config.toml
d_model = 256
norm = "rmsnorm"
attn_scale = 0.125
parallel_block = false
init = "normal"
init_std_o = 0.00712
init_std_up = 0.0478
optimizer = "muon_variant"
beta1 = 0.93
decay_shape = "linear"
final_lr_fraction = 0.0
batch_tokens = [65536, 131072, 196608]
z_loss = 1e-05
train_tokens = 723000000
steps = 6096
MLP neurons of a small language model. Each row is named by its layer, matrix (gate and up: input weights) and neuron, and shows model dimensions 128-223. Each number is 500 + 50 x the weight over its row's rms, rounded and kept within 0 to 999. Numbers have three digits each. A neuron's up and down rows have the sign that makes its largest values positive.
A block is one neuron, or neurons of one layer that tend to fire together. After each block is what it responds to, as a language model described it from the Wikipedia text at the highest values.

L8.gate219:460479562501492557574473489535524509560407438496460451446493473417491485468506496495618523507515578451559502588462528547525469486428448370460452502501495504531512506427424523509481616526485493563602561456501524521569470387401473522639519430513493429448498462439551450564551595452423594556
L8.up219:515469503480497435506524469491534521519590525417486459552433439516471568516646498515544532521494471564451514445473496500441516514564536557435516516405505609498405483501514490420459555469464584454565455480509576455456489459495506507514487456417489482539473407471446562536555517461497581501
L8.gate280:582443487563455522453540456456386422505499447501519526454514501495582540542527474458441528502561529516471424477483520518392459369439419492472528582530532465411556468483544465445478556485596497510469548445529536477585435550467535488494458607512438574509508464437459466555454503568562454454
L8.up280:484446517425498531445538585480513490554545546560477514476508594613510544455519602460539554497487488483536563503425447527471454470489512477483426547521458507480491608518499494569525484481491465507418587573496561501514440441489508519517521460438568475467463449517491492497526447544495459530
L8.gate284:532467446565489564451524563448514528452612510467579512490559460454427506574428509500482422483573332545508484436519522573505562552531503450544557524478522497497499525425538465558521525519569525501439478543429560538505526495489341461468573523517551545582500531538362424561532585513539422573
L8.up284:491502558523543584449492456400463443453449519546510556513541407447416598596416549589442514490506421531490519440508389502521503537462484471468515448402596498456428482432423461510544493538461475458532456513528461500533520489494456473610523453488450538479530516478501503513491475539488434544
L8.gate386:542470590569543523522476521535471539503523490495514527521507450500478543496469491484442478543476390443513610512486503505553560441473396475447571530542601591491434505458445540495530515529537564574433541547527481459527502511379534405545556568531381656457547483582516507516515475420532520537
L8.up386:549519514527530497588562591465513496538459401481476457352510488544447503555467522558552497551505521609604514532581488459421599418563481502428490526425469533512538476552447546523514482484486462455526432457475529476502402598488516575464514421482426504532450479382566580534504429466517555571
L8.gate387:488475456528499566504558532431497440387515573563459523533433461560495519557536540550556519551549447465502526494373451463510516504476473505492515575439496435419429447522472469542481430489472527476555586527437520434530429525549454531532525426464452534583474573507484452516467564531551457575
L8.up387:426495442533436566520556598412429565570422444549483543527433453415413513486461506487559418509538541438525558509492461523479560588578475461502521515465497452442518509470565497513505494541564536561523537555484437527516571520427470481417549408415525592450411554512378507459477469528434513518
L8.gate428:589523404474450431596464480450439532492550485517486598469430564449391545497581450517415453453463473468582627494554446524513550512459461542444482474511520534410550500547505476432522511507507625484447519535508421408510526571484503449480543536468541514521499490497406524513545570517572569574
L8.up428:506469409495442608393478464438513524525414556518495522483483521467513434512540591502493518518515556469481474493547585455450420495445502534553474478529505410436507533473535411534573523401532598458461526527476432393486498579464488476424576435416483538486435582634509453419486577395482517561
L8.gate540:516465555584437521532434479428501542461528424495503440567445504314441542495470419550487450520494435499433460520494544420513512559513477441406520516549517505529490477548383486548518467530546566514551504528440486447540567482525527451403470475503536563448507534452498534534422571431436507584
L8.up540:525526429557345533466496588462606566527450539510453558543565468557464521610558410545526530480570478516531469529488566552539485502531513460475444542469506448560542458518413479543466525522631449491506448437517528437433515552491452511434425424494517461538518599465464574555454519372507523546
L8.gate696:563609552510520556469566443531411511471483520484393503451407513521476480449486497496500520479454426547619391487534555601537474560416498516445427518450476524434521534481514598511546470511520500510536556605507522545460419479535490431573538433472501477496469475518567443455494543526544515643
L8.up696:501454464477473552487553506499434525458588458528494555517529517462504535465555453469496475438575442600425428483511488521452537507517496520482524455477464521438555535512503558557559416472431532344500464500456432504544522558442562455475408500510540554568548508484451544468525600540632512482
Description: Mostly articles such as a, an, the, often split-off word starts (a-way, an-nounced), plus final pieces of words like youn-g, sh-ort.

L8.gate11:479425529425409528469538481484481476497488521585432548614385555504509504502491576530519493457475499568628467499494537572483489556613526409516560392513541454557506498445496444440548507476434530517473595441511538517461509417490408464557406502524475481481594451566456451496554461415530488556
L8.up11:480459403409530515484495526460433496520529578519528506470479409469515512501544484567458506526535502508503543473485524579419518533516447602534560438442425532518477517501488434388587535518480495549465552469507607430547516523465535527525527553508409586509512509661519496513483497481505501512
L8.gate16:508504463524475542455486561442511554484474429516435580467464417575464544554458541509524549450655473528517530453512511451469446529501443471553536582598435622522464486432526509531441497471436552540459509504579547521460387505532397516478524455591563447486529484476522459540467520523514477658
L8.up16:571537422425535458441460496422472537547542561499558531606537536598524431548442485470559576419510520548505461425461496501539420509522522524504521506580517583483481495527584509579490425506499479528530501551448452500419447563414496504547497505505485458488479651572554516509471361464447393587
L8.gate117:472502414368410460526512551626473501512483463440537469537480461536558476498512525545475500428529555519594444440567548479469400505525543525576672530403538493443518516471513571528479506455587606507426507458483531549524567534459494509551505528497449502493531461486504432505550527467449481487
L8.up117:492579468476477516632526478535416572568506583563407490537418449513513445525480569501451503543539472522449527444457514557491405475407458521508437565468513510515536540550490472531502452427574456418477429495538508506566552535497434515484420505566417494540570531586516557491540480458484405504
L8.gate244:492603541408477428491582411455520515556504481529481526566491546581542516526522532404519424486578524421444586447461530483566461505551434447478538477560466462478547476526462504427425511526458510505488630527458513456568520583439547594379444553544576472550519490508487502512505479459533480548
L8.up244:581525585522438519588440400538487417476438498600582407439509503642523538463471600534517473561480600576484540563513542572427523627407430526519584415524438533526512394452548484458441506520512447530459487518487549558521603524496518511538472575504521488528478458598424405482533456480535474481
L8.gate292:577430499513575525490505482429580532619483464537481554486541556576467402427496448580567574539487480510491549579424494469472515535500504416584554493543465567496430531497457485534550484529415524475464537490448576541571457464464414463452497433556510439463617504593588489536461481507524552594
L8.up292:472411494501433449561523486442527462515600481479551516410480485513542457524562469477438513501493486496483514432440493594516539565510455580399524559506499478521471510460433549474439468437484424476465453520555511531427453474528480558420557467534486487468485373428528460509434446537521498505
L8.gate299:484558485489440406462439461484472542547569540559507580624505526632483529504516520474565587395477493511472557428536512464462445460568373486484510461584457552556581481517549414523489462450460502446446579541542537496429516529436463459487496551460549502487494441482448501517520513553485429529
L8.up299:471457445497435490372408433518479553513525551506540483550518461624478548545412567529506635436493554503439542541531472513507520524517497621429523485475421493517524505394456403484481477532483570532497601424541428441430496577444408465556430563472531574574450508489502500528486419486441404516
L8.gate339:522411482463502491564555586496518488502474457457564573411479518601506430556442506471502492407466462517615504456429470487465538482474459522481498562489468491512418572480535470553475542485526523510458554539451548505508488421445402494482442459580476494561496481499611462557490434516573481525
L8.up339:575423482510518436559510499568497492499517527470491537509500467507386411482464508518504593555566486481552540458534497457580544547569434500560561492573505607514503478567455514501509535388548507508494448535534492505530494526479469552481476467569520433375558471548484530474429408458471497520
L8.gate636:515507492462483486451532483525474500466477465537501585469533542617485485532391605439580538495497513532473518443476535535469531531539494466446526455500418432562446539601400544555460565570508423518470576552564481506563559463562457619464566477486547473553541444498513591475561478468447577487
L8.up636:540508559450486526439492474533449499523539486539552561558500419574496449393519472581413363526454467419598485458394558481523369476532516578464498461473451507534398465478520504488469489520515517539513521456535463561453517492492436456524463386476532491492462476537462455494493555494556511494
Description: Final word pieces completing multi-token US state, country and city names, e.g. Massachusetts, Connecticut, New York; weaker on first-name endings like Ralph.

L4.gate17:496519511541607473457480471441578481470385443529542373542498496427493528536513511548545460512461549587469501487533592499476565510470472503509473532529583492541453479488473491490453409496531552374549638425593399543516494507480412532491511548547494470486550526503437526579505508372588546509
L4.up17:485401404481452521491550443481518446495360499487500543534537520507543484482529478415546524417460522510481558483503438522472573375472484537525573513534467566480537501486476500568487548556383471488474475587576440568460571459511411520559506472498515528486549579501452513470444452451494468479
Description: Word-piece endings or middles inside multi-token proper names, often foreign, such as Yug-os-lavia, Mar-ia, Panathinaik-os, Krakó-w, Illino-is.

L4.gate479:486515540477463514472473539563537418607477560576451542548551509459533444527487429480454431549472496427526555475520577524424487504459479480443465551523560522447454538464482490414509553509541524574371405400568456424520495429504553465519494424540474435554507472555426503393491551510538518527
L4.up479:423535543466485475520435535556516428564498519595416436523483549454505464502513359495501473623486501475512412507480571458424458502451484465481505478426472446489548488470503579450502511512514512590426385439529366318579517521506589557515461478523483476460514467454426400499520544416511481524
Description: Word-piece fragments like az, iz and ot inside longer words and names (Nazi, Palazzo, organization, Votes), plus short pieces like are, us, en that begin longer words (areas, use, enjoyed).

L12.gate12:497467499488478506555456495440513385459527484564552508484501393533466413473516453577496409448520426510536539539475498457534546500533531563489530486474520495469551490437485572551474381467504405562519455484515526466544563478512607462551479518653451423433451460503479468502455542586443547463
L12.up12:494445550415454450391506501488443504428421546524442502552405488515500506560493476506559453566350508497556489426514496435441551540582519477614457445521521459468507567521451540479448420576472446561492465516559527442477442478657538548486479488508469431494482553502567430421527492535469606558
L12.gate100:530489436572549496430394529518594433443521454535489519532444504515483534580503505562498504581455471504569437583559531518433452466489514394424502524503478554516595548558641578528490524470523503451546557544511482436445506497507454486590482512537453528436537412568533459489527511536550560579
L12.up100:526478390504521547585510492416534395468414499419481491585534618558454506477474495433541525564553495633569561543483438534452499556525451454543523544532494423471595579565450466513481518526564484466541490591452510460497517575450556423524516471566489416500474512491397493505539453547508456544
L12.gate193:529574477486497432505467590497492543450441483547499481465538441524565476399536443454553523479471519455496490496385492511448498521502553499488553393499431503567456585491599510559382529459416502593425578575566541419526511506585563515449472489544484486472494512512563531435459535411605444474
L12.up193:452474587514435520532426497427532477556390506435460495504606518477506447423436503555500516510501427545447419443523467499440529472449485469599480564476539447576459520440577497494453482483546454521560558545569486472454479478512573469431485517542484561604584521512473493506577507493496555504
L12.gate353:510495488408555489459509563508477455466549522486470498537518536480495538658559562545450463508484493466494641548481452479530397498490518500478455499488544496487489499527507480487485484510514408437589407527524486461548461576448489510381483557459487492490507364465502448636522543456461538502
L12.up353:560468436434526470344394556467526511456543431495530417458568510473494497469626508503483632575411510505439494537487531474507491507465504477504505448470477443533371461498596467543527554504528539428512515523551503499482458546510484497503513429573499494487529502474458593579514502461524379549
L12.gate475:529516523492482544488443421503524565612535495494415522563521446478472530513556463440450430536483610565484557534482505535508630453445500458578584491458501526500479520547476516537559482492472514519478467468449553467488541597445568550432549501451486492420416559396495513548473512565526511479
L12.up475:507512560525547537452470496523624540543565475542448456582468461503554462546461421317479487453502471466408524588499580506544468494574478523604497593586503465455550599487520530474461458513447545499561474483441579528524544546477483526449439484505553427492534528467499458415516527527537421404
L12.gate500:486421545380495589543488447596512441435504413464444491430510450492509481506512388526509500415500520518506413479533508477547501518533475424634463524506534491406504611531523510479442518589526455567538488447476451564453604518546413539538409450591526536525548442555458491490458512497506461442
L12.up500:397535520493491521555476520539589457493466586491511578569399491549513522457488490517488507542447568566407496499549459486421480499418486458509497428478486522481461504470492492426494540419477491479534529566546521588513379513506569464436546423534564586570427475555508461430553455528496588497
L12.gate597:508457530514438600432587531494568478556462490546506483463530433554489473556486506498472570496473470573475462515471558486517507575437506510439480555472525475554389521529604491504457431533410472530470420554436515477444502493484564468493478547529554610482495497489453471550475426498452508448
L12.up597:451433454502497526538494522467537451439463530519485566579471459544532526388500462468400476526572514552437545586490521518551527515578488497527567398522431518458531534533441479593540553406438416424493498597588498463509484507440440545425505564438431548470470515516471554479521426546557498500
L12.gate656:474380522461520540474530544490528497530492521499418452499454616537511532377600530508471491574550554580577519469413419471487516533492498509527507364529499508482530512454488463496428551436521440498536486552581474555472541491469493461563486615494463452584458442456444563553573517518495449579
L12.up656:520475472470510561485543481549566485487508500502512438442524483400523446608481562601509498490388427483458496531431577417507499483531505542431539456531451486437489501489444507476547469497520477523530483506521570485460559590448525484496555509562463445487453491430465438500458438484515511548
Description: First piece of a word broken into several tokens, mostly Ch-/ch- (Charles, Churches, changes), also It(alian), us(ed), bu(ilding), serv(ed).

L12.gate15:486504501442418489487519500519529472474580563488426451508501510478546478477537492437471577446549535483485482536514428514490517540464491449531453540627472458518445537558409463480618607414578588544514521527470509483462457490508449497427518486610551478546497479490448572543541551502450379491
L12.up15:477437488617560518428443412521533544546487474468481459409533516433552533569499531546484514481389509497585560500488529478505446559507521503555572457551482511501437512347447506533459611525416558453495519595540495462473524557499459513457439495554512511487403466508498522514478443483481482552
L12.gate25:456491476544507611475536435589519502545477591555564511435544507593537528511535527408419455411501534496553527493452493418475485483466494446519568419513501516403507471559474487536477483469529666536475541564522549464544388543473506469460486470610501583453575492531546546548479421486530484594
L12.up25:418549593527499475501605568446490569463511487401418490451530574594469562515530541434473434497515500439478569422503459501514486479564430464439508500466537476513540536470527446488450503437501423425460472477493529511468445525428439485570442515456545578537550425410493515493421470438482419539
L12.gate102:536450531489495485519512497471497458472491578553519496457454513464492568497470424384513552520545566491442472555417552537409498506542469505469476416404624457506480506552469519464485529502505578508559523564544468532503351558539504539510519493552489471436467531514549615487445472417459455493
L12.up102:446586465481429604584469495475566580454449552457466454392420471480486471509527530381501521493457591524452489533412521579533508508477497519535443510386587511474540532469496580482424537527499552515507557518505536503535488496501499489531480512610496462455508503375506551457557488493512460555
L12.gate418:463507475490485443598538516573483470506550497478543509456481455490519490512451613475550366486483567519478505564547487400493449544547468441480560480490517565435481457471376521481460471494508477459514450630442512526513576482471445461565446528586463532486501490515515500443391606554440540517
L12.up418:429461520509455544523548598497559537523504457477467410470516429400486529459466600416429507561477488516438536559476535520542525529450488499559466430455462497542391486511441577492511511491613536444442485540544566484490407501542477547438539527486419538465523529422567527471480523551472482550
L12.gate419:476532494437582537511498539576459570511431472459544492463424496461518546510503522423411563466510478495510536524564336451436535510519498497512499488440469492410533516635455426450375579532480516580470562482420468451539516589471523493453469582536446478486465425470441537513458490450543562570
L12.up419:378516501526528518513451537587550628516504483517575586537456453488483465490558510515472475461406472438566510561440506433492531560561417518472491587508511542480419457571491491551387527589489555409477541426486508483457467603419555497527534421492516501465475509440555528499524471405546543393
L12.gate509:483571545510476433502464458516454476493473536449414641542450439621526503545535451525447493500452424549591437446465537463528560533509512467511495528541471497499434502404512555564481495464565539496519437610534380391525523409487508521488539502466411576409515469460516475344516526506584568538
L12.up509:523495479452608462517509446418540479513555587421389561556547594600492412430381508511512516471420530551456436443510483486550456500460482442481538452517496448505540497567390453516572526471437419561538439580447512537491432459541554477512499517566499505464517544568522523468501528435485487500
L12.gate621:455552500478567545621529458496465444559517474478509600521435484534543496460518497446485510549558436557507461531473469523444441491454496449579434493584501528519551605418463468458463531564542557538442527539443448528528415422463471494522560538538490500441372487460487540496508472493544474534
L12.up621:507458407521449513341441501548448530458484551547590598469500480441473511535440483479580555532532595499522517593550504387454447525446563564423545519534483480486452534471488453568530505517481463518463462541487504472523473587569451498371567555463612588420496491554557474510517506549569539481
L12.gate697:545588445433558514557552561500422505462535452444501519485577538430525413570530560511482525494469476474577513569461441432464490481507507463464472489539460493471553568475445577453541421500442480445444560471435460541473371647464518483439564452455572532489540528452415534454506505498516608440
L12.up697:467509427501527436552576489517503537482412474491439489459527488471564507449485375358472485454500491490561468539342504595477424387449533521491513489560468510484463393534473533524481558518523544472472536454505504408516483414483518512479512579474448518480507484489582503457528468470448555490
Description: The token " a" (sometimes " A"), whether the article or the first letter of a word like apart, aviation, avoid, awake, Avenue.

L8.gate46:538443458488525534516559536587457457558520496462417394605465470385549469443485530577483578603495473481510473465501544467559529477406540495504515510599562480504479463532531515605440516454463458437466493538559481571545589523498535479557506515477563564534491515561511465609523494561476564498
L8.up46:519425413517484553545513487432623463503497522395539449514447410483474426574567455435495491501560483450524455515507514559481440450545507482439496516463519381538513555499433490515505520455541442442541474543582523515569484462612569457541535552508526458482428617573517398497540503547471389610
L8.gate126:483485535486523599543489504405502560418477518430495613531498553479521618594511533482589435541538570565457505483578530517402564548537500540436592510476454574467530482528550457529448510479465503410411414474557460492531542479473518617511590493481441561531453468454521566563476594494571496588
L8.up126:468491535455511464433382469565453505461417520434466446544483509468512545514426494407454519599514524472459630529466518509549461467456498468476482583505409432559532573479547509432517513542500506522507444511493510597375501617527478481529454396567454484429554562525508465527551488605511437567
L8.gate131:457548517427496501484464475584505415560479597497434452540539512492544540514523458574496546561432508477536464475426641557487522413521520515499515447512482561489484533505397463441479523456516593459447476497587580542468548514507437562498492563628460496529369563527502498414524481485595553455
L8.up131:525353508593585537390480583501499547485513598499492474504501446443515446511465433446504453514432547459522460523447555419562548499531505398482469489518579474461466449419495409432500500483562479487464483536439455568499522534480482485446502477511378440514484552579572521425544554495535394582
L8.gate235:449610492467561451546509477522429531627493486469488551483498492424490467540422475511524482477416494411532479448431516487441529499527429464392550521481494506455506574511519544421468565504578511448445569533527516470508547516568500582573468457443460546611431518525542495468487513611559511562
L8.up235:495503496501558473459500580500442474519545531486441459517556533561473556537527501471515500504517495622524542438461499491439531502522453521416465475461431502392514544412530472514508492513586508501515506428455449568510468511375433437471440384567555492520538521510467487495474520579456442514
L8.gate414:469505451447368583496536423550490501510403454555548459567463500506482477501552472451414517507434440530452482580452507505568533390520461519572530474490438576474551438472518426422449467444531475520478484550458463570471483521494520567479477535513469553610459532503524471549489563483496510564
L8.up414:559467513447455469470621536534551506550472577517651541523509567511486530510507482535483478527407508431492429503511426561464547529519452461409508455497485549412398509404547457517546469531531507486553426478550500529479483496443512590525398533363493447586453486508590392529520538533518475519
L8.gate433:478541512485552516513496546500565466497491475611373424527450512383472461521505476560551500446486515519586481490534380583501451510508549449529451497452563584454537440547437576541525516529557559440560458543497509524469570525541532487625465497522507521537441495517436488525478525507347505488
L8.up433:495567495466488484448488478490524417493553563520527487525429479468476538498554384548403566439466451390505519477467551518469503500552477457583512468503460511551547499411542511448417402456549529606404506515504436517473478547424496462461523510536424485569469429469516531544470473527489444500
L8.gate480:520518495456496372515520542586409448527541532460452501530451487508515428537570483540497475536517502540482512547517509494494506412470500612518450473551477502463378477514453472462541540490568448482545496458471546463497521500530441588535500567573497540481384487485445458444511497520549520483
L8.up480:510555499444512447496518406513548437496468493562496421546491532477571477581541469564426446464542537442529553561533549458560517478496616578432513476430391463609545580451413442486520571458467552604490482464404440445532591479510538503497515444498440456450547433421428497514437446476456509536
L8.gate624:449516581502507426519545449547544601489491416490488462529520502425532479491539521539667541517479570460528533564497437539360600482550474553428556501580481524487495559455482529463520557600627529470487446540392558479531476499518433495532529480523434525467480540520517588593528518537433496529
L8.up624:532506590546437522409464465480533571502508455498489515420528556460438512517481506435521484499410458500459413457477511424510496471409582588507591510503591537482468453481486531548489546530564546524463496431583378482519493431526524570477477421474463577487508444529463467446541556557487531550
Description: Short stem fragments inside a word that still needs a suffix, especially "us" in used/usually/using, plus "ut" (Revolution, Debut) and "ers" (reversed, verse).

L4.gate2:544532440449544548528475523536528504553511555560510610473433464574476572438498382460528426499565583483454535492456457488478576494426491560476470476460500521507493410574372424531456541537421487516494555412566485476494425558513495464507438443544471484478510495493576458507413470483470527513
L4.up2:490535475445542675540467506501414462480427581550445530466392432474466507546479479464548468497507491542476428519565551499464518487469536577552479513448450515502443514569498446468396540512462576576443490492467371485466384503459434434478520472494459578384471463476545498551542420441426544512
Description: The indefinite article a or an, usually after a preposition or clause start such as "In a", "Following a", "on a", plus word-initial a/an pieces like an|alysts.

L12.gate19:482478526458428586546493482471512481527489482457542429514497518538528492508509534500514550536547555438520523433547482528511428561530455411493404485400488413604561506509490587507488458463439505520441549423496448550521494494502518582499473465516408488538479441477415532539549431487529412619
L12.up19:491504610581617484581515551545513578547507496485469519487494533472455483486496495552424514381525471527506364528418522464468564509440480543486480418515488490533423531467467486429544466479562466513548473489528620571466386459498499543546460435386543506505461399554541499524522467497474479538
L12.gate176:572500496488473481534508505535514387553462537434468497462435510561427467579481544519550483501439540473482429497591499451556504443552413493506553433584459522590485516459504510578526536558578420528492443494495594516474464463439472507524547548585475521482479387543493564496505451394442472626
L12.up176:548353528573558572491484606524516477442517608543432490492482470570583459527459412523483518591567508494471446427522446507503506553571519544491534522412421574463472516579476497487542535423461465516430458539547429502463515576454501483455543522570476513529550410599491437446497484448569504521
L12.gate284:535487551503566471496514499534462532428436500503600480476445534508420574458491547486467448489544480421534462498423600512474501519474442422532504516439545586453465472515410413548439527457525476460434504507495502568505442481491469477510490524460536563476567430520428491567571415433512557620
L12.up284:554489460472421549501466404424505428565434486497453566536478425444533542500434453498496452409524464582551461551506473570454497479456462619571508533345450534526491507497497496480582516583459438484589523534531570639481465504472516502492488530531567474522533463524545468557535508514541420570
L12.gate330:462455472557536452590550466491492520578501531424474525498454583443555516586543549552524539482578502588475458444500543500478503437466469457508447470531451491513380401489476495512443518382473470532608483486534536514521545474543470551511482560415481438543492499512501458495473471468534637522
L12.up330:488458564584488441601495465467534540486440496511487578529460463558479436502533535544430568461572424444490512492441466504545572446513511378465529551523417410521455546547456530592583509465577475491515412490527627513496488425474463478520486470471372589481584520544478511593520462482466544521
L12.gate370:506431504526487493385505503517476537448567499503487439525604497532562449551529513523510473538437533512470585515470551542501558547476503476471459472491470496377422521471548501493576566514504487490515543496557477528566498397471487565439514451518484492556520446510465526518544565448536499500
L12.up370:525445514509425534532505526492558549599484466465485470514502428499548432492523553513523492539442479486484428579416488544443509446491516557568491499472437540508455420507548583531545532571571423529506491588477433470467523426583478534491585438485516439428426497517491550541505456580533545479
L12.gate371:548454455510618489471417480484446432561530514537442387496486527442532441503539430494573535516527464495556564540457482476555489436454409532459539581597510509581445514513496493508505523464452509452503542510482541538467420436556535493462495406585443533519598491530528465532469513471595493572
L12.up371:498489544509528572541504474570456483606470535534473564463465515610472447479497522583526523477539447436422648560467464484477526546513563565555612540474454513534454485429458579571569510410516554482483565537520622554449445463552488565566513484538543499556590490504511489439515565530495484545
L12.gate383:523472428432546440594534481551512532474446537593441537508509567512530449526547403497403409551533523513626576479471523440561494531463453418551478555492533467536373487496476513448544477463483611394469521477485588460511523516495577507530418467482494455426599456523443438512444426543520534546
L12.up383:579445487475530518499427470549476451526492510480464446511435440364484447553577441521488583480477518507491524497448527424562457487537488517415564518458513534614466517510500537449484475459478563480513536468574512512481447572521510507565543522425534483504505535490470484454518458480562394512
L12.gate558:572520551484462500562490503463539477477515486598458420492538528537558524458534554458483476450461490563557434524489505557508524453543433404487571489471550616475469545542552475541361573441431396483509421464541491533481453501530349502475487451538559522413470509515436501410457396452492465541
L12.up558:639434440501594499432474477461601579443415529532510441503536506578506423569521630520478435464530512552475492440515483490514460451440521511459500575487531521562615522498539531475451586506481453445529420543459469545436490431474517538522466404413477536427475516515450497544467480424508486475
Description: Word-piece endings that complete a given name before a surname, e.g. Adri-an, Natal-ie, Kathar-ine, in lists, tables and credits.